From a checkpoint of a small transformer trained on Wikipedia: 901M tokens.
MLP neurons of a small language model. Each row is named by its layer, matrix (up: input weights) and neuron, and shows model dimensions 341-511. Each number is 128 + 24 x the weight over its row's rms, rounded and kept within 0 to 255. Numbers have three digits each.
A block is one neuron, or neurons of one layer that tend to fire together. After each block is what it responds to, as a language model described it from the Wikipedia text at the highest values.

L5.up112:119127119143118179139124147151175101120078091128134171095087133132142139111167103165131121160131146132100145105131133078131131137163134171094132138083105154118084165134130123090135107073101108082083131106127185128136120106113113097121176113135138127107099113118108151116097116146132117097113097163175115096105120109144182115121122117125135159119182143164109121103126120127154118150133105093119113119129095115142158142097147119122126144171101124120146117112119123138179114138093132117156162097133124178141148111094
L5.up569:112133130162148169166138126112152105170100113109080109127130144159197159086116116126136134142136134142157153121134180153106141110113135131128142111136116117158096150148138111134134128070101123104143118105125166137124131130171108115131137127124107119100109133079103066118130111124134125130113136125172118097122175203153136157185131129147138136143123085175142152089132139132160103121127078162148108123121121099121129126134174120140134142114120168121128106147129111127122129136128123103161174106139112115111093143119
L5.up836:148121084163115125139133139145116105128139115150144114115109143171172109133117145152130119095128156134158115138149147127111147145094157163144146094075134177108123115108116087127121139097143111102103120114138161135137135143110132127109180126119086113121096120115114100121127076103143116111129121166116131130121090121155155108136131097112123100170166170132091115111167132141091148102117107118139139114151140130171149098110185090142145117159156122138137101137131155099138093130117103137133131117129108135125104144125
L5.up2008:099120115167154135133127110138157107138083093125097094088160143135127093101116111113102151124134152134158133168166169162092107161124142126117151137099126145157101132151127106129103161088133122087115112151157198118161145145133138157120129123126147132125101129107131094115098123115121115112106128135112152143121137127140122120135092142100135160113148120128114163122139135146096130111076113098158126132108117128116139152144158119116151125135131135095113098130143128160177111136170117112135161094129123118108113133109
Description: Short letter pieces (s, r, t, st) opening a word split oddly after a hyphen, parenthesis, quote or slash, e.g. (sucrose, "stuck, joint-stock.

L4.up1772:128083120164121107095116112139158090122123123133142144140105123146141035088109145176144132129119074143149120101154136164128131155143131125136157104146087149100123125114131161149123109157105121174159099097113116138140172152137114104125132151120126123104136148126131122104143102116181142136122135146132115166084158101126116108124071132116122103129133136108121146084137123148124160103146124108119148135155075137113164143140147128126166105096111099104152089134124142120154130147136080132105119159150127129129155146173
L4.up1870:147130120183141122096117091144163152108112106125137123138152161130133109088128148157133153126131110132128121118120166118135110123126109143149135097086086120136122152146137172170133126169117102129108124130133120144144158149138102108116144112151116147089124098133099112110163128110152160122119128145151139104093139132145127125132125134121132109128114143122130113114129134119122135084121081115131096109088122139112143115129134111160171192077121156103087137143131088119126159112110099116156112146131113093128169142148
Description: Word-piece tokens at the start or middle of a longer word, often after a quote, parenthesis or prefix, as in "gen(erally)", inf-ert-ile, accomp-lis-hed.

L5.up743:122162125172107168128119138089143139174075103080116154092118171133174123120080147153132128115080119140140132135146088103126073108125139131098141106152144115105122136069116149125087157145120119134134152174141127123123119161124145151147092123125090108092109101126110122095143129159132083099172142147150163101107128093130131098163123104118100128095148142160132102108131146111117109079082149148136121162101161114144156102100113079163097137122069109137102102102155142131123131066150102097152158109131116134161167135131
L5.up928:167146111132072138118123120117114129116103143097148120151104163099120127147120101148111158180144099165150112145106108077160098124161115138135097150138146095122151122136135151171104107156129122112121146134117156073173095156094127122113141126169096148148111116098139149115135092126164163090094145112127161139098130105106132153149157135130119145127139171129128154115104151141118131095128112128100135158140115142176156112113118141154050134087146158090088126147115124122095106121106133158154160129138103153111124154144
L5.up1149:156178103156123130126126175160138138121088150132116106125130145102135131190105137145138171122136133126124149102151145134138114119114126142137123125130142144101098106090196143161147115088131149078125086151146190101118101123135133166127144114150110134139115121107100135106154127177133088093091130132149146129125129109117133158137125083143164146108127136178121138084120136101117157103144135150156137161138121112142160142136146126143130106181146125113091121141129113129162094114160121114095152106112071125106127146093
L5.up1896:130168151136132148144115126151126164125093126126085136135143148153155121162103149162131126123120094150154100178120100133128110143133142134095090127165104147130120115132122100164103110166140111082131122129128096111144155122154146127146119138125144115136084145125138144160113154121132090126117107142116135151154118089105098104144167090090133166102126098157116127121110129138105156092146151150081111130150131157134142092114077097148122097103139110109078141129157113152135101096138124126170150125112150143129134141087
Description: The "s" of a possessive 's after a name or noun, as in Donovan's, Christie's, the company's; sometimes the apostrophe itself or a year before an event.

L4.up1331:148126142182120083163132143121140135165171114107162103128136124111126104124066096114120105165132104139150123109126111134053139146100095116143130122146118119113138128103172155139149131080099094107164125119126125140128150150143192160105177116137161095141116128067169144142134166132131129151122114111122118112096103143152113153120101159115113117132159140092119144136177143139143136135097123120163108124116095153142131114108090152126152110111121167111121086091097136165139108163094114167119116103122145111120131134137
L4.up1633:158122127155124119158138085095190185151178155122144111138150077131130143138112095140118159116142096130158102158143093138096096135090119128163088124125097093090130103136135112148125177093103126161123108135131120143132134141146123147123108114147138175126119072133115140155137124140086126128139114151122174102070153149162164109139131096144162116101094105125135129129136117109130176156126091154124149091108107142105155129105149159150135114148118157142122145097106127119095125129145129090137085125109158157106103125125
Description: Common abstract nouns right after the, that or a in expository prose, e.g. "at that time", "the subject", "the plan", "first place"; weaker on mid-word fragments like Tai-pe-i and inhabita-nt.

L7.up162:102128140146148111141097112083121153184117105130161153095154153115160120099136131140144120106158078122149131131169161104141144122125142140127127124099089132131159117148146151151099137146127139152148116139110108119156095109142135117155184142127116088129113120135146180149125137096125181117109106121099140144115134121184206163136125140107157144104118164140123141105109128171122137160096138132133119141133118142156130115110152127132149169144120124119125135206096127139158137143137147138136158132140146143126144113074
L7.up445:116121121130149102101119075144145156149167105121110125157165129175110138096124112121112139135046150169155118127131123131161113121124132135093103146116129108145101155100147143158123146116104126133088128166125160152157135136138103110114145154141121107125124127148125147155147149108154112101143122116169111130139118184163129157154084120173127131097137093136109157103138088182124165094101096101123149133114113111151172131131164120129147145124123145102111117141145129133085134133123146158150143124147129105098130124109
L7.up647:119126167142111140097107100137137155164138137119116127121102175175100131162131113112117156143125119150115127163158158104141124127145091142125128103119149116094106118152111181129138134129083108138133143160097122113106118167135134143118118128141092118122122149137123180133166132136148077138162105145135170133144114124144147130110108141188135120110145134137130151162114141156181125122155107138099115114122118134095089081148151152160135148102143160130139099109092140146109106096103154082117141130132103066085106131064
L7.up759:152109109133107140081095078133120115158122095122093151154110118160156119123152132159133110154083128171140125104139113127119115165140150154084096146116160110173132175174124131128141119133137130143134150135140164183096107144123167142176185099110120153127107118111171116124098107143127134126138108179134157096142092136141150094109161121131101127082126125131125128096149133138140133108115093133114134126147127129156169087120152101112127124127120162136147117132166136114131127127172141109169160107132106148143139133159
L7.up1101:124146158163119180156110095128125135144119150144114131144122130136155169127127150134143136124117106145105115130132140062158146115120101140128142126118125134106122123120148132178115152145113114132120112112123127130145147161171091135176121097159104124139120137080135131124114099156150122112146109156166137119143082148200147158141113133116145139108144154149116142131128126128164118100106094127133107122145132128128151113108141078155137116121104144058130135150091107091129133144123154142176166161139074088123154111103
L7.up1209:140116132134133131092115115131127116129139143100135182163160131170141133120115113104099136114131071117128162138080128181106118177151108141076109093073078117126142115126168103129115169147104117174087164081091112172114097122136159150133095144132120086103147166132134133133128125145081095084089102095148133082124115120117122117145109116132149103105134118141138117129155167143114109161075134145129114130136125151124136144103119096124166116128160126077156156139126120125149175120171149139157126134110132076114109116124
L7.up1552:116114104126113146137103091142116131129141110115152163106139100151098116081139155088136092150127138122143154132128112143147164138156094176120120111104115147137099104140171159181102190179092120132119123147145149132135125131124127109111102165168096153138108145129164161119135152118122134100101081140122145097099096177157145129087113113126114151133155130141117128129132133116154120089100101126142133139141110116130174149148154131150157153135141137134148135107117144142124153155117146098175141135150146083154123186122
L7.up1879:123120095141112179148108089139145149165115106113130120145090139132130146102137073158145111127092140144140114136106150111149126119113084147123115060143114124125097154147139161141110144141110111109110124116126131104127160150130128150144140115120074111106132120108133112118165131063176147144119133113119112127125114172173169132163132108133157127093147151153072162092134116150162107123107125148173128121163126119124149089108130119183090149122123143123130139124136115118089152129104143123156093134126125147180150187074
Description: Second or inner subword pieces of common words split oddly after a short capitalized start, such as hi in Vehicle, behind, Prehistoric, and r in Berrien.

L7.up433:180153112142139145139115119197139114161107183139145142115124129140154108130132123104133135151138140174146147143141114108119119107137149176144113122104140122134168096088177173141100144137126128090130086106144114118165137160135153165124138095138095120137069190090127165101151099100085114120070134148173138131073110147115163149154097156134160116139172128109108158091138097119116143106123119139128108129108077155126133124135131126129146141121096135091114121128143120154109131129133119138114133141132145096108131111137
L7.up513:143136132136133157126117183125172107115133143197113121114106131121125134121102126116177105139147129166171149162130145095090127096140124101098141149120122130116126125116160191100127165088129141131148135090117126135134114156151131113158136108151125185123089158108129107088101147117138141122113112106150181122114123133141150170113076136119088132128157136105147174127069124103101086073145093142154115132137124115155213086108097127128109141147128148106089126116150086148155161128132141119131163118127157093129146170133
L7.up749:169166119145174144127086121168119169147119163123125109146138131118160119105079154151110164203105118159151132145170103176137140134116124190120134091149132167104126100086150146099111143113146124103118074109135141142123095151143166141156145149145155116096087165171121108137127138120136147125136101145155147146138077120156133108174106158172093131125168140178117079111125116178111155116156101117127111118119127127153126123146145159125116118106149127113130132131147151138122176150095109145146140121156114139162165169097
L7.up1026:152136106147151145144113153130163140140145117126144172162148133143160127133113129163130135125155107151114135137173104122093123111144117140146105143110163100120093091106144137134128121145127121127121096116156151088166124178118114115133149099158097109113075101108130127130129108137089131103132120170154159114108131123115134158126136195124144154122170159146124108080134105120112168119107115171125125150119162150156178135153117169119135140154128110116136122137099117101154135118127136114152112124114123126140145163152
L7.up1153:131132137145164151141102105137163152163131119118090139133202147165120106135103111160177098094118114139137125101147149101109144139104141149112099124150123101114102131129122114115131144133145142088155068125121087135079140155145138139146165066158151097079088105109128124132123117141141107133079123155134112129167122109142127123152098137164140147045155112113152111114090141102124134083104105103125116136151139138127125136164134128131109139122195161126104076190133150105140138093174133180133172084137101145096116129080
L7.up1351:125171073159147120176128148101167127135166101108148146119155144134104116132096146159099108166152128154163117105149121088127138095102126147130106152100147135113102098092188129096128160115120121129130093138146149123134096205113140132143154121150134135123128073095149135133106123101141117124121152148161125137102113105124156124139112165154144135105164139125076139097132122138142121114095105105153107126142132158129123145167136130136162122137113155115117108161169123123118133090158187084133136125120094129136136138141
L7.up1600:137154119127174126145124150128168152113093113127168088137180126137163097114116130113140136096108123132150124205126120135098133122104113138088103120108127130088104164131176138085088172133111096116128114138138164137078116131107173124127182087157159126101107094112166136099151155090117088104112144158135145156096154130150168120106144122118137119138154126100122105101135127106099126077097096132121141133060098167162105094125116101121126135125105134108098076131137133133127103142090121114127114083160148150137126166125
L7.up1998:141152122126110093134122129117144205175124132118126119119108125110142118154127114147155137175147115103157133130151117139136118123144109139156125105100164133136118120086188122129133135109171140123172136138165126107128120121121128169152138103123093145099131137051139138140073140130125139164095117167167140097118125105132139162122115142133164134128141101125130161088134108158129157076125119132141080114102059185147174139143154138135128106153136146152072101166088086192098084148156137118094122121140126105128148091123
Description: Adjective or modifier tokens right after a determiner or possessive and before the head noun, such as the entire, the first, the same, the film's.